Weights of a small transformer language model.
Training: a variant of Muon for these matrices, 388M tokens, 11847 steps.
MLP neurons of a small language model. Each row is named by its layer, matrix (down: output weights) and neuron, and shows model dimensions 208-271. Each number is 200 + 40 x the weight over its row's rms, rounded and kept within 0 to 999. A neuron's up and down rows have the sign that makes its largest values positive.
A block is one neuron, or neurons of one layer that tend to fire together. After each block is what it responds to, as a language model described it from the Wikipedia text at the highest values.

L4.down72,235,215,157,172,219,238,192,251,161,238,160,176,175,248,179,237,174,202,224,195,145,271,196,141,228,186,190,196,215,201,232,229,186,219,104,234,170,214,236,288,152,219,315,219,164,170,207,195,199,181,203,179,227,131,219,214,120,226,224,257,203,232,138,220
L4.down530,177,192,186,153,161,207,247,169,134,198,196,163,126,270,247,221,175,202,159,223,162,211,158,153,181,232,228,193,235,194,211,152,208,184,208,208,192,170,202,194,183,241,194,182,213,138,222,129,112,246,186,152,70,162,221,266,174,246,172,217,246,147,172,189
L4.down536,148,267,175,194,153,219,190,205,177,163,238,211,180,248,199,188,212,169,164,195,136,206,145,222,223,247,155,213,238,186,209,112,179,155,227,213,180,193,87,227,178,243,201,141,167,220,273,229,175,214,182,203,215,196,273,171,180,112,200,222,189,179,295,133
L4.down616,266,198,208,212,226,292,215,175,223,239,188,173,203,179,236,189,221,265,193,89,184,251,224,234,215,217,163,165,224,178,172,220,222,185,232,159,164,165,247,212,204,201,230,188,265,125,279,188,155,245,195,185,209,200,161,193,197,188,172,196,251,168,202,149
Responds to: Final piece of a noun, usually a plural suffix like -s, -es, -ts, completing a word that is the object after a verb or modifier. Examples: assaul-ts, sec-ts, committe-es, claims, information.

L2.down351,208,203,228,171,273,242,175,198,220,175,250,265,202,178,238,209,183,231,169,209,162,256,193,169,210,150,192,155,142,218,180,138,151,257,215,271,190,197,182,211,182,285,250,216,184,215,225,215,287,118,199,198,177,218,90,218,233,219,207,166,231,211,147,229
L2.down560,237,156,160,186,170,209,295,237,184,240,187,207,207,192,250,241,300,208,178,147,225,168,182,270,254,245,215,251,210,134,159,224,248,132,94,175,253,250,226,167,178,79,242,132,154,229,234,240,227,239,165,232,124,215,199,178,147,181,219,184,174,235,135,200
L2.down597,222,226,235,204,212,177,189,196,219,153,158,172,195,168,189,183,199,148,255,204,232,214,242,236,205,224,188,142,208,191,199,215,169,185,155,215,109,253,229,135,226,157,222,158,200,183,275,96,269,138,190,294,183,191,237,166,204,214,190,282,201,212,195,191
L2.down612,223,177,255,111,224,156,243,221,170,149,148,222,116,181,173,200,159,216,200,329,91,181,149,161,143,213,214,176,217,126,237,218,227,217,170,214,166,255,201,157,213,191,207,215,192,244,200,179,258,179,268,216,244,211,229,179,233,213,185,182,146,237,169,246
Responds to: Single-letter word pieces, most often v/V and sometimes r, m or d, inside or starting a split word, as in extra-v-agant, tele-v-ised, Monte-v-ideo and (V-IE).

L2.down12,177,231,178,168,197,204,179,212,200,137,161,148,217,198,152,198,151,182,160,197,254,196,177,225,205,260,209,265,274,251,118,183,229,186,171,269,186,233,209,208,138,201,172,165,141,179,210,219,327,198,172,231,241,180,219,167,267,192,222,187,156,158,181,197
L2.down189,192,142,222,253,208,173,192,206,224,276,201,217,162,195,225,247,230,206,225,210,233,190,215,157,164,176,215,211,261,214,201,234,224,201,159,225,151,125,205,166,123,201,232,202,222,188,207,181,105,172,178,238,171,250,253,136,129,170,159,211,140,200,185,174
L2.down250,245,169,189,264,159,198,258,200,175,167,179,227,164,184,211,246,174,153,222,225,154,191,214,213,199,243,160,186,240,238,185,242,196,242,195,158,152,63,161,168,260,230,183,254,215,208,153,209,141,211,286,254,207,210,187,190,133,215,206,192,197,209,115,245
L2.down448,156,213,152,182,173,253,196,113,176,178,162,173,163,228,218,165,274,263,219,279,221,161,203,246,153,232,156,156,128,223,208,185,208,307,209,170,219,189,177,199,197,274,226,254,236,258,212,186,69,159,241,276,156,190,205,155,146,230,190,211,152,245,145,152
Responds to: Opening parentheses right after a named entity or title, often at an article's start, before dates, abbreviations or translations: player (born 1964, Industry (BPI.

L4.down100,149,186,215,181,189,163,251,204,291,154,125,225,228,156,200,201,205,161,197,275,210,263,219,163,263,255,135,204,244,305,164,181,152,242,196,130,152,168,255,162,200,156,174,229,268,193,226,123,201,177,173,195,179,232,211,259,155,98,197,177,189,232,195,201
L4.down284,243,143,294,122,234,171,231,140,180,197,250,215,202,258,227,152,223,127,161,169,229,223,253,159,218,184,213,242,232,224,183,193,243,295,98,247,298,207,298,201,251,189,184,244,157,199,164,202,179,221,166,199,234,160,203,194,201,141,159,199,236,148,175,116
L4.down424,265,256,187,165,213,232,248,233,226,242,193,219,216,243,124,191,245,242,177,180,204,269,139,233,205,189,188,228,106,276,163,159,188,254,134,274,188,169,198,201,248,205,189,241,195,195,198,229,289,182,213,130,213,215,221,189,239,197,222,166,181,122,203,155
L4.down592,242,200,175,183,135,255,226,216,219,209,238,97,193,223,225,233,227,137,239,154,201,179,206,263,169,225,132,246,177,151,203,200,235,174,171,232,273,185,194,124,207,129,175,225,151,181,230,199,98,222,272,163,225,243,225,177,222,239,190,238,179,148,244,186
Responds to: Non-initial pieces inside long numbers and split words, like coordinate decimals (39.92444'4'), postal codes, vote counts, and syllables (Be'aut'iful, G'ut'ierrez).

L2.down42,159,168,134,186,167,269,191,112,189,157,206,208,184,203,167,198,188,176,251,178,196,215,200,129,295,202,286,180,185,251,258,168,147,152,194,177,222,261,238,170,181,228,156,177,167,225,197,266,126,191,188,157,215,211,165,148,186,141,255,164,170,187,109,252
L2.down186,207,149,224,215,282,215,215,135,260,225,168,232,214,248,229,124,218,189,112,197,199,139,108,238,214,205,235,219,272,208,270,197,200,174,143,193,233,235,249,193,218,209,151,240,166,169,204,143,146,283,251,151,230,197,188,228,281,231,204,227,167,205,239,181
L2.down349,267,162,221,160,125,208,179,206,196,236,193,190,234,249,208,190,175,250,222,196,209,184,251,175,218,191,173,176,317,240,201,156,187,193,220,231,233,159,335,198,218,242,166,81,178,161,133,243,289,217,156,236,184,166,225,208,237,198,177,161,228,225,221,112
L2.down355,208,155,125,163,163,218,215,195,244,174,185,259,244,253,140,193,212,209,216,143,212,203,263,229,146,245,152,230,278,224,221,222,195,223,182,179,178,274,192,207,298,185,142,153,140,216,223,266,267,234,185,231,187,173,161,217,217,210,171,190,144,283,277,233
Responds to: Mainly well in as well (as) and well known, plus other pieces that open set phrases or split words: body of, mid-, un(rivaled), pre(cludes), $.

L3.down573,217,145,184,175,188,156,171,184,121,171,223,153,223,195,195,148,229,192,253,255,203,204,225,172,214,208,302,115,190,150,239,224,206,244,182,166,194,177,92,220,169,200,254,247,162,210,175,189,216,181,195,121,174,227,257,195,209,243,150,262,221,232,117,142
Responds to: Short consonant-heavy subword pieces inside longer words, mostly foreign surnames and rare words, e.g. Gabash-v-ili, extra-v-agant, Lid-str-öm, turn-st-ile.

L4.down116,226,174,141,230,141,231,153,180,134,224,194,191,182,158,134,225,175,162,160,190,253,224,180,265,211,75,221,189,167,188,187,226,227,194,205,218,224,288,164,177,165,184,178,121,206,188,226,125,292,222,194,239,176,154,231,161,208,193,213,236,166,194,169,201
L4.down457,214,209,172,220,185,185,253,239,256,230,151,188,264,252,238,175,223,178,167,157,157,200,175,217,271,199,250,217,198,235,212,175,210,153,255,227,259,280,266,209,277,214,209,75,211,205,193,178,305,198,239,183,221,232,198,262,253,165,154,174,237,242,254,177
L4.down525,107,181,235,266,235,122,135,229,193,204,142,236,174,120,175,173,176,167,200,184,182,186,214,186,183,197,278,172,222,199,157,188,256,283,209,141,176,254,186,247,153,220,128,213,249,168,253,220,271,219,220,210,166,115,212,168,161,213,241,174,148,235,209,157
L4.down546,212,147,234,247,178,182,215,193,138,189,226,241,189,181,330,284,220,248,207,290,163,191,169,137,182,189,143,225,244,156,337,168,129,131,207,290,200,221,194,188,208,208,195,197,271,235,204,278,107,208,172,200,208,211,175,268,232,200,163,188,208,226,213,242
Responds to: Numbers and unit abbreviations in measurements or statistics, such as ages 18, 1 in, 1337 m, plus color words like grayish.

L2.down138,297,180,210,207,159,177,184,137,222,176,256,170,178,194,184,161,242,119,93,206,171,174,181,226,197,173,222,253,139,218,170,224,170,231,197,272,214,234,218,227,177,160,194,194,131,179,204,240,206,131,155,200,184,164,181,172,131,209,172,286,243,231,148,189
L2.down288,128,263,195,222,157,168,150,157,108,196,211,178,227,189,149,136,191,244,143,134,205,173,225,193,188,187,214,233,286,194,197,187,231,271,173,202,175,188,257,188,202,278,183,241,152,274,158,226,188,248,131,165,207,232,206,193,188,163,195,212,217,248,257,217
L2.down320,222,221,232,189,135,246,196,228,200,188,268,155,253,218,210,209,244,154,127,201,156,208,197,162,255,189,189,199,196,187,146,204,211,155,165,182,320,199,245,198,145,150,195,168,221,191,214,161,121,219,220,248,138,217,214,226,208,261,124,259,165,156,189,268
L2.down450,189,200,129,207,240,240,189,219,149,222,233,222,200,188,170,215,204,199,143,198,135,174,167,255,170,163,187,270,230,214,203,211,199,192,187,142,296,216,249,202,131,217,186,201,182,166,112,214,85,200,265,206,227,142,197,110,272,191,229,164,216,216,253,236
Responds to: Middle or final word pieces inside proper names, especially person and place names, such as Muh-len-berg, Anto-ine, Tyrr-hen-ian, and sometimes sentence-initial "According".

L3.down221,237,219,183,166,191,176,179,221,103,159,157,147,167,206,187,195,140,189,206,190,175,184,135,263,246,191,194,236,263,214,163,176,192,226,166,173,213,175,175,188,230,241,217,160,237,219,177,202,145,177,183,251,320,234,259,112,181,242,195,260,231,205,216,235
Responds to: Field labels, units and heading markers in structured Wikipedia text: infobox lines, census stats, tables, section headings (Total, sq mi, ==Education==).

L2.down178,260,294,202,210,160,224,231,164,112,253,204,160,84,122,197,170,167,161,199,200,151,149,149,221,208,275,228,273,158,228,226,142,226,205,141,237,195,130,175,143,117,225,157,248,201,260,192,241,229,176,218,214,282,232,213,170,207,260,186,207,204,215,173,201
L2.down202,174,102,182,214,219,171,142,194,244,264,195,220,160,214,212,143,152,182,162,209,153,184,256,234,165,248,222,242,237,119,254,116,218,190,193,160,113,232,180,212,218,247,289,214,234,177,180,211,103,154,216,199,182,224,173,223,144,198,210,227,228,207,214,215
L2.down518,213,251,160,208,234,174,207,208,174,260,251,268,79,170,226,113,168,257,150,175,206,203,260,222,256,286,164,177,190,216,266,155,202,177,130,213,206,187,208,221,204,213,217,220,172,203,171,162,55,189,204,154,304,252,219,189,194,207,224,183,204,209,242,224
L2.down568,138,219,134,185,137,252,205,232,172,262,270,131,204,188,203,161,260,243,237,187,124,162,238,115,224,222,134,149,208,193,186,208,160,247,150,167,256,177,197,200,156,165,178,282,205,189,160,195,165,224,203,186,146,156,217,232,206,180,278,163,192,191,220,191
Responds to: First piece of a word or phrase right after an opening bracket, quote, line break or "the", e.g. (LUX), "Ex"cluded, the same, known as.

L2.down357,188,149,219,244,197,179,245,225,241,258,133,247,217,184,197,193,183,206,171,169,141,261,106,202,181,171,254,156,189,165,181,176,219,270,168,236,170,116,182,258,230,137,225,203,227,153,205,168,84,201,236,194,224,180,146,160,75,211,188,202,198,164,246,164
L2.down452,186,296,206,294,170,206,269,233,282,173,158,213,112,314,241,193,123,175,123,217,166,194,139,208,109,196,213,206,213,208,254,220,164,133,257,171,192,144,284,248,205,213,243,190,207,249,167,147,200,219,239,192,127,108,269,199,209,187,142,197,231,166,252,200
L2.down504,206,241,232,166,224,178,207,258,193,224,214,145,188,148,178,173,227,249,218,185,297,264,173,221,252,177,211,291,234,172,238,241,230,223,227,205,194,151,283,211,245,255,181,220,156,192,161,200,129,230,286,158,229,206,284,170,220,199,125,197,169,134,224,208
L2.down578,233,189,112,204,190,103,187,139,165,191,205,141,186,177,241,184,287,191,192,195,164,143,166,200,152,223,271,144,106,106,236,208,199,198,214,209,236,230,263,168,199,201,122,225,226,194,165,193,144,229,204,240,164,198,207,146,239,183,209,155,293,136,193,233
Responds to: Word pieces or modifier words inside fixed compound terms whose ending is predictable, e.g. sea snail, black rhino, natural gas, hardcore, monolithic.

L2.down36,232,178,278,246,204,223,144,190,217,187,167,150,244,176,163,172,251,193,152,228,221,143,291,220,186,197,222,194,209,187,162,219,148,236,194,202,152,164,196,201,170,219,208,165,247,215,208,220,23,174,197,263,162,252,157,165,221,292,221,169,217,228,152,229
L2.down147,136,136,234,241,192,180,265,246,195,216,270,237,180,165,199,180,248,239,237,185,306,152,194,219,217,162,146,148,217,171,168,200,234,229,204,156,201,164,183,153,184,219,140,212,186,185,222,111,0,281,247,191,154,217,150,179,192,179,190,173,242,201,175,210
L2.down370,197,178,278,177,258,226,236,163,244,203,252,142,189,259,84,252,243,239,174,179,276,220,210,176,213,167,203,188,155,178,211,265,191,221,233,199,189,172,194,163,163,196,186,176,210,142,212,221,208,214,233,176,214,199,197,203,204,158,273,165,281,199,199,164
L2.down607,180,157,242,250,202,301,138,231,161,206,158,225,218,181,215,198,277,231,234,217,263,234,217,252,246,204,263,230,253,207,185,104,259,132,183,181,242,161,244,220,234,136,188,173,196,141,235,185,0,243,258,224,249,177,247,153,237,182,269,207,244,208,235,171
Responds to: Prepositions such as at, of, to, in, near, for that introduce a place or named location, as in Battle of Hanau, trailhead at Wintechog Road, departed for Espiritu Santo.

L4.down63,238,225,136,100,170,234,173,193,231,181,182,223,182,166,211,187,173,231,88,162,235,169,202,180,247,188,184,208,162,202,158,174,220,213,195,184,223,159,213,238,274,180,126,229,129,188,174,198,210,273,227,223,184,226,176,172,134,181,198,211,197,206,192,183
L4.down533,217,184,118,207,247,198,216,185,257,199,177,179,179,228,184,220,223,166,160,214,208,192,232,201,182,191,127,234,159,139,194,150,253,211,201,186,233,238,256,106,241,225,192,232,109,201,132,82,168,225,252,254,111,153,176,198,240,211,169,280,244,275,187,214
L4.down539,223,194,235,215,189,217,271,173,195,185,211,163,239,195,234,213,238,152,187,211,254,206,150,215,80,184,212,224,183,244,222,187,217,154,203,212,199,254,104,161,231,157,268,177,182,182,160,207,199,205,187,236,233,190,204,195,112,229,191,247,136,139,269,203
L4.down581,236,212,195,160,190,292,218,157,223,208,224,195,173,153,242,237,186,216,240,183,243,208,184,260,146,258,188,127,267,235,255,166,218,216,210,196,224,210,183,153,229,195,141,254,149,161,192,231,173,303,197,178,274,172,124,231,211,179,171,146,245,231,268,203
Responds to: Early or middle subword pieces of multi-token proper names, mostly surnames in tables and lists, such as Sav(oca), Golovan(ov), Gu(errero), occasionally other split words (W-av-elength).

L4.down339,114,248,246,262,149,179,190,197,227,93,236,145,208,230,204,163,190,214,244,295,159,180,226,262,148,234,168,280,232,199,192,210,243,159,196,184,179,123,200,206,200,172,158,182,163,151,159,241,287,224,252,199,142,285,275,149,195,279,146,133,197,222,165,201
L4.down571,249,209,154,202,95,168,282,134,229,227,191,249,248,184,267,230,224,175,219,216,234,223,235,122,146,187,148,184,213,172,221,178,291,227,165,202,208,160,175,293,206,188,245,231,206,227,171,245,200,172,256,198,219,235,140,236,123,216,155,155,201,168,172,234
L4.down580,253,147,205,160,270,195,213,144,204,187,177,174,226,190,218,240,237,191,233,145,284,195,219,190,176,207,191,221,207,235,209,183,248,191,199,216,259,263,206,180,171,202,209,200,246,135,170,142,250,251,251,263,205,177,262,239,213,167,228,187,167,142,223,144
L4.down622,229,177,130,196,176,145,177,225,240,206,186,238,242,215,179,233,223,201,221,151,230,277,209,180,258,160,249,233,248,174,141,166,158,160,181,271,141,244,204,138,204,212,181,185,229,207,171,198,110,197,191,178,190,194,172,238,225,181,175,204,146,160,249,146
Responds to: Colon between minutes and seconds in track running times in album track listings (3:45, 5:56), plus weak scattered hits like "as well as" and mid-word fragments.

L4.down182,156,167,208,226,175,148,235,224,160,231,266,247,137,201,183,172,242,234,171,151,165,164,207,127,181,156,202,178,215,161,134,194,196,199,191,197,177,150,224,194,150,214,192,253,198,288,178,207,174,156,225,223,171,153,249,237,226,230,161,147,228,157,172,171
L4.down334,272,205,221,234,182,230,232,156,215,254,115,233,213,243,112,177,227,207,142,197,260,135,238,216,219,188,191,156,236,253,171,202,263,199,121,207,173,166,284,170,242,132,186,160,149,275,158,202,214,166,177,137,113,151,155,221,180,212,267,214,214,175,197,202
L4.down448,205,190,178,170,194,179,185,146,215,165,190,137,215,270,176,138,180,195,167,165,262,198,191,139,202,167,196,165,257,269,175,235,175,187,213,221,226,253,209,149,178,231,153,255,220,178,240,215,154,235,161,223,283,172,120,198,208,209,170,147,195,119,244,200
L4.down566,203,272,219,170,232,199,182,261,149,208,182,223,167,176,242,273,200,171,220,215,231,198,199,231,250,193,253,246,235,238,182,296,201,277,193,197,189,176,275,130,188,247,251,203,222,201,183,208,182,129,243,244,229,237,172,201,236,175,247,160,243,186,213,217
Responds to: First pieces of split words such as Trans-, Ex-, ex-, especially opening == section headings (History, Career), plus Romance articles de, La, Le.

L4.down0,162,311,142,201,191,178,182,204,243,207,177,220,184,271,168,168,212,216,161,165,176,178,171,194,155,187,186,149,161,246,215,99,179,237,186,219,166,192,182,226,253,259,218,292,288,145,186,230,155,173,249,217,180,163,107,165,130,228,207,148,191,200,191,143
L4.down263,114,157,201,272,212,229,210,230,216,195,328,142,207,213,188,223,206,183,207,161,228,285,233,216,220,156,131,171,179,244,188,146,186,227,217,160,175,163,218,252,218,223,192,213,225,188,164,248,4,171,207,272,280,193,151,229,155,209,183,176,187,174,270,189
L4.down319,238,241,257,243,200,184,217,207,171,178,144,159,216,244,235,157,151,215,120,176,198,182,197,267,219,222,176,244,171,166,166,150,193,177,225,173,238,242,321,104,250,207,132,154,148,327,219,167,77,209,195,164,208,226,207,188,235,204,133,271,212,189,205,218
L4.down345,268,168,193,150,226,154,160,188,199,209,187,248,178,194,169,257,133,189,174,176,214,252,151,206,196,236,179,207,194,142,237,147,196,158,202,177,190,227,272,155,151,265,152,178,214,205,270,202,0,273,183,167,128,185,220,153,204,236,157,266,222,232,212,172
Responds to: Final token of a personal name, usually the last subword of a surname, in tables, credits and prose, such as Caus-ley, Kend-all, Wadd-ell.

L2.down19,157,212,266,214,219,245,230,159,235,205,178,200,253,169,132,221,173,193,149,110,281,184,186,149,173,189,228,237,240,179,220,174,197,185,184,241,264,228,152,181,134,176,149,244,225,202,180,203,249,270,208,179,252,128,242,167,167,186,185,178,140,220,163,173
L2.down296,168,220,243,208,206,164,142,174,226,233,166,243,261,218,203,188,193,212,145,166,97,259,216,183,158,176,307,223,243,186,169,97,174,202,194,195,254,162,224,213,241,197,203,165,127,206,265,152,223,234,201,200,154,277,143,228,165,180,206,134,173,180,165,191
L2.down326,224,257,200,258,184,162,196,127,216,220,133,237,212,216,131,186,237,155,147,201,259,118,219,212,132,164,219,242,221,173,180,175,161,155,173,197,149,237,245,218,174,256,161,167,255,224,253,224,70,228,219,308,222,221,190,168,174,262,216,199,197,195,244,125
L2.down402,293,158,210,249,194,203,203,133,230,193,192,272,256,205,162,164,143,272,268,301,234,238,167,183,232,272,188,258,207,185,232,221,177,230,201,226,177,124,199,157,190,187,192,244,191,191,206,230,130,169,275,182,274,191,166,210,197,220,247,138,198,132,261,225
Responds to: Mainly the colon between minutes and seconds in album track listings (3:30, 5:23), plus some hyphens and colons in lists and tables.

L2.down21,184,145,149,172,143,211,202,235,209,212,228,181,231,205,186,153,258,232,211,181,190,243,239,190,286,194,173,229,190,204,172,207,177,198,110,103,191,173,205,252,222,251,178,234,163,152,117,195,0,151,183,190,221,200,167,217,245,215,220,249,145,180,146,210
L2.down207,212,227,146,167,231,228,245,137,210,188,215,119,131,235,149,160,208,204,230,208,179,256,154,123,255,175,203,193,223,235,242,192,195,160,109,228,170,212,215,245,203,265,235,231,136,149,253,205,175,191,245,202,175,146,236,235,99,225,222,172,240,238,200,222
L2.down583,158,147,220,267,257,217,307,199,266,215,256,200,209,202,134,163,196,200,245,231,217,191,190,189,198,140,213,213,174,198,233,187,216,203,164,171,206,208,283,225,185,314,296,217,158,210,223,171,32,171,289,216,236,166,199,164,182,176,166,174,203,211,181,118
L2.down636,174,190,187,180,197,224,221,202,179,187,198,165,178,190,198,266,199,161,211,204,215,231,190,144,196,199,218,190,263,226,217,203,217,244,171,227,175,237,235,153,224,189,282,172,234,165,221,191,219,206,168,213,249,186,218,266,147,183,131,303,231,259,220,225
Responds to: Plural collective nouns or noun endings (regions, members, ancestors, versions), and words in wiki section headings such as Discography, Filmography, Works.

L3.down426,135,229,250,183,155,186,225,182,203,229,258,238,192,144,201,218,169,243,156,200,190,246,187,175,190,145,203,286,220,201,171,183,217,141,193,206,216,146,190,174,217,138,190,146,159,223,254,180,172,189,245,233,167,254,156,207,235,196,243,242,202,249,187,189
Responds to: Mainly the colon in song durations in tracklists (3:30, 5:56), also list numerals and mid-word pieces of names and rare words (Juilliard, Elmendorf).

L3.down322,145,201,196,177,225,257,183,190,198,174,260,186,257,234,272,215,133,197,121,236,98,247,224,234,189,196,183,194,200,161,185,226,217,162,161,231,181,215,210,190,245,212,199,211,186,135,177,145,166,153,186,249,237,219,181,125,195,190,268,151,161,120,235,203
Responds to: First sub-word piece of a longer split word, especially prefixes like dis, trans, ex (dismal, transcriptions, excludes), also name starts like Gr(umman), J(ōei).

L3.down345,115,219,195,199,177,239,182,245,158,156,161,240,194,164,224,165,197,163,232,268,148,190,224,208,245,215,204,203,218,166,244,194,236,230,167,191,193,210,214,179,118,187,196,258,214,170,188,215,373,162,196,199,230,198,203,210,201,214,146,213,204,190,197,149
Responds to: Second token of short number or quantifier phrases, mostly sentence-initial: Four days later, One day, Many of, Two or more, and score dashes (18–0), plus some word-end pieces (Moreover).

L2.down89,179,214,276,179,241,180,240,221,215,212,245,172,121,291,263,205,171,197,259,165,146,228,235,214,180,172,182,193,261,229,238,220,229,180,251,243,199,187,208,234,192,145,209,184,145,185,149,222,123,241,175,167,190,185,218,257,284,226,114,237,183,238,191,272
L2.down366,167,225,161,162,137,237,164,183,133,215,199,187,213,192,179,190,223,173,199,181,166,191,178,267,222,139,255,216,147,218,210,149,191,282,164,249,166,249,270,167,114,262,188,251,223,224,241,178,188,201,213,220,257,244,240,202,222,174,218,195,151,165,179,229
L2.down554,205,245,246,173,208,150,219,266,150,198,257,188,187,240,231,206,184,188,200,277,272,173,155,198,202,287,180,142,162,213,194,216,200,142,234,196,201,190,188,235,161,186,233,141,177,206,134,181,130,142,208,156,209,210,235,144,199,259,158,203,213,217,156,262
L2.down586,204,163,154,214,179,180,204,212,148,245,238,117,214,255,214,224,147,218,148,146,190,217,197,222,215,188,255,255,249,220,218,209,99,162,169,242,175,228,188,177,195,233,167,249,194,150,199,190,202,166,167,182,228,199,232,207,158,209,190,174,196,174,210,187
Responds to: Last digit chunk of a multi-digit number, often after a thousands comma in tables of attendance, votes or stats, e.g. 84,314, 463,427, 20,437.

L3.down567,214,195,139,289,139,220,205,220,192,192,198,163,283,200,241,177,185,208,179,177,189,231,234,180,266,191,150,163,185,207,154,263,228,181,256,156,217,196,189,279,183,207,158,204,208,152,251,169,231,253,242,240,176,236,198,248,178,205,169,206,176,147,219,158
Responds to: Tokens that close a fixed phrase or format, such as "two or more", "more or less", "ever after", months after a day number, digit ends.

L4.down128,209,229,200,236,219,214,168,205,255,172,194,227,127,181,245,236,257,175,175,222,251,278,191,195,209,173,168,163,155,222,155,245,257,147,250,200,165,167,174,264,236,126,113,295,154,186,262,208,128,223,202,142,165,143,172,170,284,103,193,213,216,294,175,178
L4.down208,169,270,179,177,271,234,208,182,252,206,195,183,194,131,259,167,238,147,241,187,215,168,270,225,236,209,142,154,141,152,224,224,188,238,263,211,177,199,124,183,174,207,202,276,237,154,212,198,155,188,233,183,203,199,182,237,191,208,160,189,231,170,117,166
L4.down482,200,223,151,218,224,288,181,162,226,141,196,239,186,187,197,201,260,207,248,257,246,175,235,252,259,227,165,189,253,184,158,202,221,208,154,178,249,251,131,226,193,204,175,240,234,249,251,114,134,157,244,188,161,157,173,150,257,151,187,226,208,209,192,158
L4.down584,196,177,282,204,184,191,163,215,194,218,174,189,135,160,184,159,216,115,244,261,175,204,216,209,188,181,281,151,164,175,236,191,158,161,267,184,158,242,208,186,210,126,228,111,173,176,197,256,242,156,208,231,252,102,235,210,241,194,178,200,158,229,239,199
Responds to: Prepositions, mostly at, also of, by, from, in, that open a place, time or institution phrase: "at the forefront", "at Minnesota", "graduated from".